{"n_layer": 12, "d_model": 512, "n_head": 8, "n_kv_head": 1, "head_dim": 64, "d_mlp": 2048, "vocab_size": 31995, "activation": "gelu", "norm": "rmsnorm", "norm_place": "pre", "norm_eps": 1e-06, "positions": "rope", "rope_base": 10000.0, "rope_fraction": 1.0, "qk_norm": false, "attn_scale": 0.125, "bias": "qkv", "tie_embeddings": true, "parallel_block": false, "init": "normal", "init_std_qkv": 0.0188, "init_std_o": 0.0188, "init_std_up": 0.0188, "init_std_down": 0.00938, "optimizer": "adam_variant", "lr": 0.000672, "beta1": 0.9, "beta2": 0.95, "weight_decay": 0.081, "lr_head": 0.00885, "grad_clip": 2.0, "warmup_steps": 522, "schedule": "wsd", "decay_fraction": 0.755, "decay_shape": "linear", "final_lr_fraction": 0.1, "batch_tokens": 131072, "seq_len": 1024, "doc_mask": true, "train_tokens": 1673000000, "steps": 12764, "dataset": "wikipedia_en"}
MLP neurons of a small language model. Each row is named by its layer, matrix (up: input weights) and neuron, and shows model dimensions 160-287. Each number is 50 + 12 x the weight over its row's rms, rounded and kept within 0 to 99.
After each neuron's rows, "fires on" lists the tokens most often at its 100 highest values on Wikipedia text that the model never trained on. A number after a token or word is its count.

L7.up1716:54 53 58 72 50 49 63 46 51 31 46 64 66 63 53 54 35 69 55 43 43 62 63 62 39 44 43 31 42 69 53 62 37 39 61 33 50 59 48 41 48 44 39 42 22 41 45 59 50 63 41 32 59 47 35 46 64 37 46 67 45 38 47 51 50 65 39 50 51 46 43 43 25 68 43 65 60 44 55 63 64 63 59 52 38 58 62 41 37 43 39 32 29 66 34 38 50 70 88 37 60 56 53 54 44 69 29 55 59 41 51 46 43 54 64 48 66 47 58 30 69 59 43 31 32 78 59 63
fires on: " |" 75, " " 9, " Section" 4

L7.up1612:46 49 66 37 39 46 45 47 65 59 49 46 38 25 80 51 49 50 72 47 65 61 68 53 49 29 57 53 42 68 64 39 64 37 53 69 65 48 37 58 48 17 54 57 43 36 59 41 44 48 66 67 56 58 76 35 54 70 36 36 33 72 44 58 56 49 50 32 57 60 46 54 55 69 52 64 67 37 68 39 67 71 64 68 48 69 56 57 35 42 32 53 31 58 66 67 57 68 38 46 70 36 55 33 24 26 59 55 44 52 51 80 58 59 54 69 61 73 64 41 54 45 40 45 50 60 54 41
fires on: " " 33, "9" 15, "0" 9, "2" 7, "ors" 5

L7.up489:34 53 64 57 62 57 57 63 54 46 65 65 61 54 43 57 53 26 62 69 53 52 47 67 52 37 67 70 47 52 46 31 45 65 58 48 59 52 54 38 62 69 59 36 52 36 37 25 58 52 65 18 51 53 41 57 25 57 49 36 54 28 58 39 59 23 45 39 53 39 52 31 48 47 44 41 41 37 31 57 65 63 53 36 40 57 51 42 34 44 42 26 36 39 37 40 40 63 52 38 49 51 64 11 29 63 60 38 54 15 42 38 37 65 54 61 62 56 46 62 62 38 85 38 62 56 38 76
fires on: " \"" 56, " (" 18, "," 9, "-" 4

L7.up769:22 63 63 43 67 59 45 54 42 62 73 67 42 77 50 47 62 50 73 45 39 77 57 71 41 35 66 73 30 46 52 48 44 57 64 56 52 61 31 41 39 80 53 30 24 51 73 50 54 46 61 40 48 42 37 32 60 49 70 62 49 56 36 60 42 48 60 38 51 47 43 29 63 32 52 47 47 47 56 56 33 55 43 27 59 59 43 68 52 58 41 35 37 59 42 40 59 45 29 51 33 73 50 52 55 42 46 46 35 24 31 49 52 67 51 54 44 54 34 46 61 45 68 42 48 46 27 45
fires on: "0" 34, "5" 10, "2" 8, "7" 7, "M" 5

L8.up1534:75 26 71 60 49 44 39 73 48 28 44 51 68 49 36 63 37 61 62 58 72 66 60 53 57 40 44 24 46 66 67 40 36 53 44 40 57 42 42 50 54 70 65 46 30 56 44 78 58 48 45 40 73 47 29 46 63 37 27 73 51 41 22 60 66 74 28 56 56 68 57 54 45 47 55 59 42 52 48 36 44 64 50 43 65 58 44 52 54 56 71 48 55 49 41 60 78 65 57 70 56 71 48 41 40 42 57 55 29 51 47 34 58 54 47 60 37 56 64 41 44 43 63 52 40 39 59 73
fires on: " that" 38, " which" 30, " who" 13, " also" 4

L7.up196:60 47 61 63 50 50 50 47 51 42 47 53 55 14 33 73 43 29 71 52 53 42 38 43 67 45 69 38 63 40 66 52 46 58 39 63 72 35 65 59 46 61 52 47 63 35 53 54 61 46 62 45 49 65 41 67 62 35 29 49 65 37 41 20 56 57 65 45 73 47 31 28 50 41 50 34 27 55 60 55 67 69 45 49 51 32 60 43 46 29 49 37 45 51 53 82 62 37 63 50 47 38 39 42 33 47 45 46 60 49 45 43 46 68 60 34 49 46 58 63 44 21 51 12 54 67 46 53
fires on: " his" 25, "'s" 25, " de" 9, " His" 7

L8.up632:16 61 41 53 63 74 41 47 67 33 56 41 55 37 71 37 50 33 41 51 50 21 37 41 50 10 65 72 48 52 25 56 21 37 35 46 39 45 41 49 55 60 69 81 57 63 53 37 49 66 39 47 56 50 48 61 34 59 37 57 46 61 66 52 55 59 49 61 43 55 49 48 59 67 56 48 66 51 54 34 52 74 43 54 57 38 54 48 29 46 60 51 48 37 49 59 54 68 58 47 46 67 57 42 55 34 59 43 58 59 52 46 57 50 30 64 55 46 40 57 39 59 47 48 37 45 49 57
fires on: " |" 31, ":" 12, " at" 8, " from" 7, " and" 7

L7.up1017:45 37 74 53 43 37 34 22 55 51 66 70 47 37 50 56 26 41 29 51 66 51 53 51 44 48 39 54 39 76 59 55 32 35 43 39 54 55 37 56 66 43 51 67 56 46 36 59 58 36 44 45 53 60 67 55 58 53 69 51 48 33 22 38 62 52 66 55 64 39 41 46 38 44 54 30 57 62 57 53 58 51 51 30 54 35 51 51 61 42 67 60 48 50 26 49 47 56 52 57 39 49 42 43 42 61 32 50 41 43 53 60 43 57 40 37 57 70 68 49 41 34 41 45 47 34 32 76
fires on: " of" 32, " for" 13, " |" 12, " on" 11, " in" 7, " with" 7

L8.up780:46 63 61 48 33 54 67 59 68 39 46 63 40 32 50 39 56 35 39 50 74 47 63 42 50 50 62 36 51 78 52 32 49 53 45 48 48 56 34 36 50 44 38 75 49 54 29 45 61 61 36 17 49 48 56 58 16 50 45 90 56 57 56 48 49 25 70 69 55 47 39 70 60 66 34 53 58 51 31 35 71 49 68 43 72 60 45 41 45 44 49 48 45 57 43 37 56 48 45 37 51 45 57 44 54 42 55 33 42 61 67 54 63 60 48 80 76 47 38 58 49 54 51 40 68 56 56 53
fires on: " in" 42, " (" 17

L8.up1569:68 54 72 56 68 42 37 58 44 55 44 34 73 28 58 53 55 35 34 54 49 83 54 76 48 27 42 40 53 30 41 38 35 39 39 48 54 51 43 46 52 56 26 47 27 58 49 68 43 51 69 49 45 58 42 39 44 50 65 48 44 53 45 55 49 52 51 68 56 58 42 58 65 43 44 54 29 35 55 56 52 33 48 52 55 24 39 25 54 50 64 50 48 44 65 29 57 54 44 48 47 31 54 35 43 55 65 37 55 35 36 50 33 78 51 58 68 43 48 51 51 56 69 46 45 40 47 64
fires on: "," 25, " " 23, "–" 16, "-" 15, " to" 12

L7.up1879:45 56 52 52 49 49 34 38 85 50 69 63 61 32 54 56 51 43 38 63 42 40 50 51 43 51 59 47 52 44 34 56 34 38 31 55 48 36 44 59 75 47 39 75 47 47 35 39 77 68 49 42 57 46 39 35 22 52 35 61 35 56 50 39 62 50 58 64 47 55 63 51 46 64 65 46 50 48 49 34 34 34 57 58 55 54 61 39 52 50 49 49 68 46 45 58 66 45 58 58 57 51 59 44 59 63 45 56 52 50 60 59 26 49 50 28 56 66 40 51 33 34 39 47 52 41 53 72
fires on: " |" 34, " in" 17, "," 11, "-" 6, ":" 5, " and" 5

L8.up46:48 64 55 39 42 63 29 34 33 53 71 48 60 43 61 38 55 62 64 30 42 38 45 56 42 61 49 52 65 64 53 21 34 57 55 57 52 56 37 38 48 43 31 46 37 33 51 39 53 47 62 37 34 39 43 56 55 42 43 59 49 54 48 60 53 33 53 74 49 52 52 53 55 62 50 53 57 54 60 42 52 65 52 61 55 51 56 71 54 25 41 56 53 15 34 57 61 52 53 66 59 62 20 18 68 37 45 52 34 57 55 50 79 55 69 31 35 35 61 52 55 34 51 59 51 64 34 62
fires on: " " 46, ":" 17, " F" 5, "1" 5

L7.up1859:62 53 60 57 73 36 43 32 49 27 43 37 51 49 58 51 42 48 30 51 47 41 55 75 46 45 57 26 53 60 61 57 34 44 43 51 51 57 61 64 57 69 49 32 43 40 47 25 60 53 71 49 52 43 33 12 34 37 41 33 27 54 41 57 74 51 49 52 56 46 55 69 42 51 41 53 69 56 50 53 52 59 35 39 44 64 65 39 31 37 49 48 52 58 39 65 50 54 42 26 49 45 40 45 61 52 60 55 55 59 54 51 69 60 40 62 61 63 51 47 50 54 51 44 46 60 49 70
fires on: " –" 25, "," 19, " the" 14, " of" 8

L8.up1117:67 29 65 48 69 43 30 38 55 50 63 67 58 50 49 65 56 48 37 59 63 52 53 60 46 41 38 44 45 76 47 42 36 34 37 37 56 37 55 52 52 37 50 53 58 49 59 46 43 55 53 56 69 46 52 34 48 51 57 61 51 42 49 53 68 52 60 47 69 55 64 32 40 49 55 44 53 62 62 37 29 48 46 28 55 54 47 55 40 42 44 58 66 49 47 53 53 75 61 41 35 61 45 24 51 48 53 54 26 40 32 37 56 71 45 42 47 64 29 43 65 46 43 33 36 46 46 53
fires on: "," 21, " in" 20, " a" 20, " of" 9, ")," 9, " After" 5

L8.up424:47 57 35 58 48 61 51 44 36 36 48 68 46 12 57 40 42 57 50 65 48 46 65 63 33 59 39 60 42 38 36 51 35 54 63 53 48 73 72 39 79 37 71 40 27 55 55 58 74 58 53 45 67 60 37 40 50 43 62 40 47 66 61 72 56 42 45 57 69 59 59 56 44 66 45 44 42 55 51 30 46 51 16 40 28 57 37 39 65 42 62 46 43 41 46 33 53 55 39 30 38 50 31 35 42 52 51 35 47 53 51 69 83 50 36 49 59 63 29 31 49 59 44 49 68 43 51 48
fires on: " " 55, "–" 10, " \"" 9, "1" 7, "\n" 6

L8.up51:59 74 47 64 57 67 54 48 58 60 56 56 37 26 54 68 41 55 66 65 55 54 60 77 50 56 40 48 51 30 73 53 44 38 41 28 55 43 52 56 59 38 58 34 41 59 36 41 50 46 46 36 44 50 34 44 54 56 45 37 60 53 46 49 49 29 59 49 59 58 54 75 48 62 47 48 55 63 58 24 51 74 63 37 45 42 42 59 43 48 53 45 50 49 38 45 55 50 72 59 53 69 44 54 52 41 41 34 74 44 52 48 47 33 48 42 55 69 42 60 58 55 58 56 61 68 36 29
fires on: " " 59, " —" 15, "1" 6, "9" 5, "2" 5

L8.up1408:53 52 69 46 60 58 44 47 29 26 70 58 67 54 73 49 60 47 66 61 63 49 50 52 43 32 60 39 61 34 52 48 20 55 36 46 73 36 62 47 53 36 54 57 54 60 46 57 51 41 32 35 37 43 47 63 59 45 61 45 27 56 34 49 57 64 55 39 36 44 40 50 54 47 49 21 43 79 49 61 47 63 47 37 23 54 65 38 43 45 58 49 43 38 48 27 71 45 58 74 49 32 32 47 60 68 14 52 60 55 70 53 46 57 54 37 38 57 41 44 32 38 47 50 35 48 44 56
fires on: " " 90, "-" 4

L7.up303:34 38 59 41 42 49 43 61 54 26 65 44 27 76 41 53 42 42 25 65 35 59 51 40 46 53 61 49 63 43 45 51 46 35 42 65 42 44 45 55 46 59 36 67 61 42 52 39 62 43 52 51 49 51 46 55 63 63 44 35 30 57 38 52 40 39 37 48 54 57 57 22 47 68 70 48 66 51 52 66 50 46 67 43 44 69 51 38 68 58 59 47 54 41 44 65 55 44 82 45 24 51 51 50 37 74 60 37 54 44 29 59 46 63 60 27 51 63 54 45 71 60 58 49 51 64 63 54
fires on: " was" 27, " became" 19, " is" 19, " him" 5, " be" 4

L7.up1490:52 52 53 65 59 50 49 46 67 54 63 41 64 43 33 62 60 48 49 46 40 68 50 56 35 55 48 62 57 62 61 46 42 57 24 56 62 38 42 60 65 46 41 45 62 43 49 49 56 49 45 62 49 59 40 48 44 45 49 59 36 41 45 54 57 62 55 64 41 56 51 42 40 39 45 70 71 31 41 41 50 60 54 55 43 55 70 62 49 44 48 33 46 19 43 32 53 36 67 38 66 35 65 19 36 73 65 46 59 34 53 54 28 51 53 38 55 57 39 46 46 47 52 56 41 81 49 66
fires on: " |" 40, " |\n" 14, " while" 4, " was" 4, "|" 4

L8.up929:52 45 71 46 32 44 58 62 49 41 64 57 38 57 35 60 50 56 54 62 50 62 55 51 45 37 49 41 52 43 33 49 47 27 52 56 56 66 66 29 50 53 37 60 49 57 56 80 51 55 57 46 43 67 54 37 61 65 21 43 23 71 58 61 72 74 88 45 58 57 48 39 49 27 35 57 41 54 43 38 37 53 65 34 53 62 74 42 60 40 65 58 54 47 52 38 51 40 64 55 46 39 47 52 50 54 55 67 63 57 50 61 35 68 70 66 63 62 37 38 60 33 40 54 60 41 72 66
fires on: " is" 25, "," 25, " and" 13, "'s" 10, " was" 5, " in" 4

L8.up1945:36 64 60 55 70 60 27 50 55 41 56 53 30 49 43 62 27 68 34 52 41 21 61 52 40 38 49 53 70 43 58 48 41 34 35 64 49 54 49 39 63 58 47 57 18 29 54 41 65 58 67 44 60 55 32 37 44 67 33 68 60 66 43 47 59 42 68 37 68 60 26 40 56 46 62 56 71 29 69 51 72 35 48 24 37 69 40 51 44 58 61 57 38 53 48 56 50 54 37 43 37 57 49 27 46 44 50 38 52 50 26 37 63 58 70 57 44 34 42 62 74 06 48 39 40 72 53 62
fires on: " (" 39, " to" 12, " |" 4, " and" 4

L8.up35:63 35 51 54 33 59 57 35 43 49 51 26 62 36 45 58 38 60 79 51 60 49 62 39 55 54 63 36 31 41 59 33 53 57 53 61 59 55 39 44 54 36 43 40 46 39 41 63 47 46 45 19 33 52 53 47 57 20 47 66 67 63 57 36 53 31 47 32 52 72 56 36 39 61 33 55 54 43 51 40 63 35 35 21 62 35 55 60 63 60 35 75 54 50 40 63 36 47 57 55 47 39 50 40 42 38 64 37 37 45 57 22 60 38 56 50 61 53 55 52 65 53 49 59 51 64 45 45
fires on: " R" 24, " de" 17, " Y" 7, "0" 7, " r" 4, "'s" 4

L8.up40:47 37 42 71 29 58 55 48 23 59 68 48 35 20 40 50 67 41 41 53 65 68 70 59 43 58 36 39 49 63 56 28 46 35 43 82 58 56 48 44 43 36 51 41 61 37 32 38 35 58 68 53 36 53 66 62 44 51 48 64 52 62 41 45 52 50 66 56 71 54 47 56 34 62 61 47 55 53 66 54 61 32 56 41 51 59 44 53 47 32 54 44 40 50 38 64 70 56 52 72 56 50 50 41 57 66 42 43 39 47 59 47 57 61 55 39 52 27 47 40 52 55 43 45 69 54 39 39
fires on: " " 82, "2" 7

L8.up1083:38 52 46 39 66 61 59 46 66 56 82 55 45 75 37 54 52 51 65 51 36 51 47 62 33 37 46 62 49 56 64 45 47 61 33 64 66 55 49 30 64 59 22 56 54 35 44 57 49 80 53 39 58 71 39 44 64 46 63 69 38 55 42 59 42 46 68 56 44 48 59 47 73 38 54 44 55 68 70 66 49 40 47 45 35 39 44 46 58 54 53 52 50 61 74 35 63 38 37 60 57 68 42 43 56 38 45 34 23 42 52 73 53 53 59 42 54 37 52 52 50 40 61 61 61 43 33 41
fires on: " |\n" 34, " " 26, "1" 11, " home" 5, "\n" 5, "2" 4

L8.up1884:51 41 62 37 62 51 44 67 59 51 37 59 29 59 53 55 64 47 59 51 36 46 51 57 39 53 53 45 44 45 48 35 42 36 65 60 38 42 32 69 27 26 40 25 46 50 27 28 53 61 62 42 50 39 58 60 43 67 41 73 50 46 24 59 42 53 39 36 41 52 39 46 51 51 41 52 25 42 50 36 51 42 50 55 74 34 35 52 68 66 54 25 19 43 39 49 63 43 49 49 42 45 44 40 70 52 51 64 55 51 48 56 42 68 36 55 61 55 37 52 67 63 74 48 41 74 69 50
fires on: "1" 47, "0" 8, "7" 5, "2" 5

L8.up1766:56 71 51 29 49 57 50 63 73 64 71 43 56 48 60 59 51 50 51 31 32 54 34 47 41 46 51 47 63 57 58 68 24 41 47 39 47 39 52 63 52 60 59 48 37 54 16 52 74 69 36 67 31 55 62 48 33 52 42 60 35 49 47 36 54 34 60 56 55 50 53 51 53 56 76 29 61 56 59 47 57 31 33 46 72 67 51 53 32 63 33 37 55 21 38 58 61 60 51 48 26 56 56 43 46 51 58 50 38 61 69 53 47 76 47 36 53 62 33 45 70 54 38 33 51 41 60 40
fires on: " |" 33, "," 16, " (" 12, ":" 9, " of" 8

L7.up60:38 57 57 39 61 56 55 41 35 49 55 68 55 56 56 49 35 34 62 74 50 77 45 48 49 28 55 53 40 59 55 50 32 61 45 44 45 60 52 35 58 31 45 43 57 61 45 38 34 60 72 69 64 49 55 55 46 63 50 52 47 44 48 43 57 49 58 46 67 31 56 47 41 49 42 44 35 20 52 59 43 66 37 55 56 54 42 49 43 37 59 50 63 54 51 39 56 65 58 58 54 15 50 49 65 32 43 45 55 56 63 69 60 69 48 60 43 40 43 32 53 59 53 39 62 63 55 46
fires on: " " 33, "9" 16, "2" 5, " cor" 4

L8.up476:55 64 66 41 72 54 59 66 47 20 70 77 39 51 57 58 41 70 52 42 50 35 60 60 49 55 52 30 43 50 56 38 60 42 59 65 50 46 55 45 38 56 41 38 43 57 43 40 51 52 32 47 50 45 58 69 53 44 31 52 43 32 52 56 59 38 53 62 48 63 53 31 45 61 57 60 52 54 60 42 49 70 51 39 51 56 47 39 37 54 45 57 47 45 49 64 62 71 66 37 51 30 41 30 65 68 52 42 64 63 53 55 51 64 45 42 48 45 64 43 54 47 62 59 45 77 62 56
fires on: " became" 18, " was" 17, " is" 10, " " 8, " not" 5

L7.up1454:52 37 70 42 62 46 32 57 62 52 33 46 63 58 39 63 44 54 42 64 64 44 57 80 53 34 52 58 45 69 47 46 45 65 33 61 53 52 35 51 61 70 58 44 20 48 64 56 33 47 65 50 63 51 44 61 49 55 61 38 52 56 66 73 50 39 41 63 43 38 63 65 45 47 49 39 45 33 29 59 40 35 51 39 57 53 44 35 48 50 55 56 40 39 48 44 68 56 64 37 53 52 50 48 41 61 55 61 59 64 48 42 39 55 47 61 52 55 48 40 51 42 68 27 47 65 52 67
fires on: "," 100

L7.up665:42 42 66 46 52 54 64 58 52 47 59 56 57 44 53 44 56 49 46 60 45 49 35 66 63 52 46 52 56 47 38 44 42 51 56 56 52 53 45 50 51 65 46 32 44 53 41 63 47 57 23 30 49 35 69 41 48 22 59 77 61 17 40 50 57 61 54 58 50 43 70 45 51 72 44 39 63 45 52 45 60 53 50 42 58 66 47 51 67 56 32 68 30 40 41 44 55 31 73 40 42 43 49 45 51 55 63 40 35 30 66 48 73 73 42 53 46 50 62 31 57 23 54 42 45 60 49 59
fires on: " that" 44, " which" 11, " what" 8, " BRA" 8, "." 5

L7.up1108:31 77 64 50 59 53 55 62 24 36 29 53 64 48 51 53 73 38 36 55 59 34 61 62 29 29 47 33 38 60 67 59 33 51 25 47 52 26 51 49 74 72 54 40 35 49 60 46 48 60 65 48 46 39 42 56 39 58 47 61 52 48 41 48 57 44 35 35 46 55 43 60 42 44 50 34 39 52 49 41 38 31 63 46 41 56 50 64 47 42 77 47 36 30 57 38 46 74 71 45 49 64 38 50 28 50 33 43 64 49 28 59 44 63 86 34 51 55 62 53 63 14 56 46 22 75 38 33
fires on: " to" 24, "D" 23, " d" 12, "d" 6, "-d" 5, "," 4

L8.up900:45 39 53 59 45 50 61 58 60 34 53 62 34 43 56 35 30 51 61 59 68 67 41 65 52 54 27 60 46 34 51 59 49 50 69 59 56 40 53 47 70 37 50 62 37 51 39 52 52 59 47 21 68 64 42 46 54 61 28 45 45 40 51 47 54 35 50 56 55 39 62 56 36 79 56 65 55 53 45 47 47 26 72 44 39 32 72 31 62 61 45 37 39 56 48 63 54 34 66 51 46 37 53 33 27 29 49 28 67 34 69 31 55 67 46 35 72 58 39 32 41 37 51 56 52 30 65 58
fires on: " " 44, "'s" 6, "0" 6, "–" 4, "1" 4

L8.up1620:49 45 47 65 53 56 44 36 53 42 61 74 53 60 42 55 48 51 47 65 30 50 63 70 35 48 43 62 51 40 29 35 31 41 46 64 68 50 40 46 79 51 37 63 71 45 51 62 47 51 57 53 36 81 31 64 63 37 60 53 45 34 22 50 37 49 48 66 49 55 47 37 40 47 29 62 61 50 66 69 52 46 64 51 41 46 54 44 48 58 49 60 59 50 28 43 42 59 49 69 60 66 50 48 42 68 37 31 59 54 44 38 39 50 57 60 38 40 43 67 59 49 37 61 62 49 32 61
fires on: " " 66, " M" 8, " sq" 5, " al" 5

L8.up1220:56 60 42 75 43 60 40 46 68 33 56 48 41 48 48 59 54 49 50 53 46 57 49 28 24 44 57 59 63 49 56 49 45 57 55 29 52 57 54 56 48 43 46 51 54 42 48 40 55 59 54 49 39 34 41 42 18 64 67 45 39 31 57 29 71 48 55 49 61 49 68 45 26 55 51 38 61 38 62 64 32 36 60 49 47 48 53 37 23 58 55 49 33 28 49 42 52 72 51 61 46 59 49 45 52 53 50 41 55 58 57 63 53 55 52 57 57 50 42 18 47 45 62 09 48 61 75 52
fires on: "\n" 29, "1" 21, "2" 12, "0" 10, " " 9, "9" 5

L8.up101:58 31 54 37 67 56 29 66 59 29 30 73 36 42 35 62 44 48 44 50 42 53 44 69 50 45 55 36 52 38 33 58 34 44 70 50 51 66 51 42 42 40 44 53 60 40 65 48 49 48 48 51 51 55 50 50 59 70 56 55 49 57 76 71 55 43 50 45 73 60 56 60 63 50 42 52 35 43 46 57 37 65 43 40 50 64 32 48 43 65 52 65 42 44 44 69 53 70 52 45 57 37 44 46 39 46 48 47 47 45 51 34 53 51 68 44 65 79 42 46 53 43 70 58 54 67 73 41
fires on: "," 26, " is" 25, " was" 12, ")" 9, ")," 4, "'s" 4

L7.up5:24 52 67 50 45 53 57 30 52 42 48 69 40 34 59 45 57 29 48 74 80 55 52 42 45 56 51 45 57 66 57 53 38 42 59 55 53 59 44 29 62 41 61 49 57 32 31 36 55 72 47 25 55 46 25 26 64 55 53 48 40 57 47 23 46 24 49 54 50 55 43 61 08 54 57 57 53 21 39 46 44 52 43 54 43 38 52 54 60 55 55 45 35 46 67 51 43 26 56 52 61 49 55 30 25 55 38 51 62 34 57 46 49 48 31 47 53 57 46 52 56 51 43 67 69 53 35 50
fires on: " " 49, "2" 10, "." 10, "1" 7, "3" 4

L7.up44:43 56 44 52 68 59 44 49 55 50 66 43 61 49 49 54 39 41 48 63 47 45 54 74 48 43 37 48 68 57 35 43 15 50 23 42 54 37 47 34 64 75 55 50 56 59 34 47 82 64 38 26 60 52 45 51 38 60 18 38 37 29 69 53 69 46 55 52 23 23 53 40 43 63 73 45 70 40 43 48 33 37 51 53 49 49 66 47 39 56 55 37 63 34 45 36 58 44 59 47 57 79 30 37 30 58 55 52 60 32 63 66 44 45 61 40 39 77 41 64 49 40 41 64 57 64 50 53
fires on: "|" 20, "," 19, " |" 13, " and" 11, "-" 5

L7.up349:60 64 45 53 62 62 35 60 46 35 56 74 62 63 38 51 46 31 54 62 55 58 42 58 48 32 56 36 47 62 61 65 43 43 61 65 31 33 48 32 65 55 49 37 45 49 50 53 32 54 64 38 53 30 38 60 56 62 49 61 57 45 37 60 47 45 52 55 61 65 31 49 53 39 28 36 38 55 32 65 44 46 26 46 52 38 60 34 61 76 62 34 33 48 53 69 44 51 46 54 59 44 38 71 60 40 36 52 61 45 64 39 55 60 47 59 79 64 38 45 45 27 63 21 52 55 49 65
fires on: " " 35, "–" 15, "2" 10, "1" 7, "9" 7, "0" 4

L8.up1176:54 69 53 68 56 61 47 41 67 44 64 62 35 55 38 52 30 52 63 52 39 50 43 47 42 47 54 52 39 60 64 60 34 56 60 55 41 54 77 48 49 54 48 63 38 49 45 56 80 50 52 49 59 59 49 40 52 59 52 43 54 52 49 73 67 54 70 64 37 51 65 63 49 46 49 39 49 47 57 50 41 85 48 58 50 70 60 74 38 66 62 68 43 39 48 21 24 26 62 41 51 53 39 41 41 60 64 41 49 40 65 50 43 61 51 41 60 55 83 56 46 50 64 50 49 61 51 58
fires on: " " 30, ":" 13, " be" 12, " at" 6, " been" 4

L7.up592:70 29 39 61 63 50 65 36 40 41 47 49 48 52 43 57 50 56 36 54 67 52 40 49 51 36 36 48 44 73 40 51 20 40 41 35 78 47 35 52 44 53 40 41 44 39 49 35 74 58 62 38 44 52 38 45 60 42 28 40 38 54 49 47 66 61 47 52 59 39 56 37 31 30 52 50 37 55 48 47 56 57 37 48 51 52 55 47 54 41 39 42 48 72 45 55 62 76 49 56 51 58 36 32 31 37 46 44 57 41 62 37 45 79 47 39 76 63 48 34 46 29 53 43 43 49 61 37
fires on: " by" 23, " from" 13, " |" 11, " to" 8, " of" 7, " with" 7

L7.up1361:57 43 44 79 52 47 63 36 49 37 52 32 28 36 56 59 23 40 34 53 45 49 81 55 43 34 37 43 70 63 53 46 41 30 40 72 45 60 52 53 50 48 51 48 38 51 56 39 47 37 83 54 43 36 51 45 39 58 31 43 24 55 36 48 49 57 56 55 61 57 16 35 51 57 53 38 57 30 36 63 69 43 66 59 35 60 44 49 42 74 57 31 48 17 48 75 53 44 56 59 22 74 34 49 29 49 49 38 72 57 62 62 58 50 31 37 74 44 63 60 37 36 46 29 55 55 49 57
fires on: " " 36, ":" 10, " addition" 6, "2" 6, "9" 6, "1" 5

L8.up1994:46 68 49 41 77 57 27 35 49 53 57 66 74 45 69 37 43 45 76 44 55 79 54 35 45 45 66 51 45 57 64 43 50 66 63 40 57 49 58 49 76 47 43 56 50 45 56 66 62 80 54 65 63 36 44 54 69 45 73 49 36 40 62 65 67 70 41 41 51 60 57 38 59 68 53 41 40 58 60 44 39 78 39 44 70 47 44 66 48 50 54 61 58 29 36 45 52 39 78 66 54 42 50 56 45 44 45 50 34 37 42 67 38 48 59 56 53 59 62 45 32 25 43 45 52 42 09 40
fires on: " " 29, " F" 16, "." 9, "1" 7, " |" 5, " was" 5

L7.up1880:51 61 55 62 51 60 19 36 70 44 56 58 40 52 40 41 43 58 45 49 56 45 64 52 57 34 39 23 45 40 56 55 49 52 66 63 47 42 44 61 57 51 54 52 56 35 62 64 57 35 73 54 34 39 28 46 44 64 78 57 22 47 65 59 82 54 59 59 35 33 59 57 40 77 54 31 58 37 38 72 43 50 80 53 37 53 56 41 22 47 68 42 58 47 40 54 45 48 49 46 44 59 53 33 31 58 43 71 46 44 47 50 61 60 60 56 54 46 48 57 33 40 47 63 58 59 56 40
fires on: ";" 34, " " 25, " \"" 19, ":" 5

L8.up1358:56 43 42 44 64 51 59 32 42 47 67 63 52 50 67 62 37 40 52 63 71 60 54 76 47 45 47 37 59 53 58 29 31 55 66 46 67 60 49 58 59 64 47 51 48 61 56 48 60 55 65 07 53 65 65 29 46 62 58 44 42 43 31 64 59 50 58 65 63 50 49 44 52 59 64 71 59 50 43 37 54 39 57 50 53 52 50 55 46 39 74 59 40 42 46 48 58 63 47 55 32 47 63 29 42 52 42 34 35 47 60 50 73 78 54 59 59 70 53 67 53 54 47 38 70 72 29 49
fires on: "," 28, "." 26, " " 10, ":" 7, "1" 6, "0" 6

L7.up139:58 48 53 68 43 56 45 64 55 47 49 62 51 25 42 55 48 46 35 43 55 61 57 52 43 42 63 60 42 51 57 58 20 52 69 47 61 50 53 37 43 39 59 46 14 58 48 40 77 47 57 42 73 56 42 54 62 75 68 35 41 56 34 50 42 57 59 50 66 62 71 59 57 50 59 57 44 47 62 68 52 48 65 39 37 45 45 47 46 57 56 33 65 19 49 52 48 59 55 66 49 63 57 47 35 41 47 47 35 49 27 72 51 71 57 67 67 38 53 53 64 51 46 59 71 57 69 45
fires on: "1" 23, "9" 9, "al" 8, " was" 7, "l" 5

L8.up1801:48 51 46 55 39 63 42 51 49 62 42 62 52 44 46 38 50 69 42 38 55 56 80 52 36 36 32 43 49 28 56 43 40 49 55 53 56 44 45 52 85 62 45 39 22 57 41 59 64 62 71 34 55 49 26 49 41 60 39 63 47 71 40 49 57 28 69 54 53 66 43 64 58 57 48 39 70 58 54 27 50 40 80 37 54 51 50 47 40 54 56 47 55 29 60 50 66 51 55 58 47 42 60 59 28 41 47 50 50 35 53 37 67 39 58 46 62 43 40 77 40 43 27 66 59 65 42 39
fires on: " (" 33, ";" 11, " " 8, " |" 6, " was" 6, "-" 5

L8.up1696:73 64 43 45 43 64 46 52 46 46 58 53 63 72 50 73 55 58 43 54 41 58 66 60 59 49 36 53 76 45 52 46 40 59 51 68 45 50 56 61 80 45 52 40 54 34 54 57 43 31 31 57 42 39 36 52 46 43 64 59 50 50 64 47 68 49 61 59 64 41 64 48 58 49 48 28 58 61 49 64 56 65 55 49 12 50 69 41 47 43 50 52 63 41 28 23 50 46 57 68 45 50 43 54 34 42 34 38 51 57 58 46 76 66 53 40 55 36 25 40 65 51 71 49 61 49 49 47
fires on: " " 97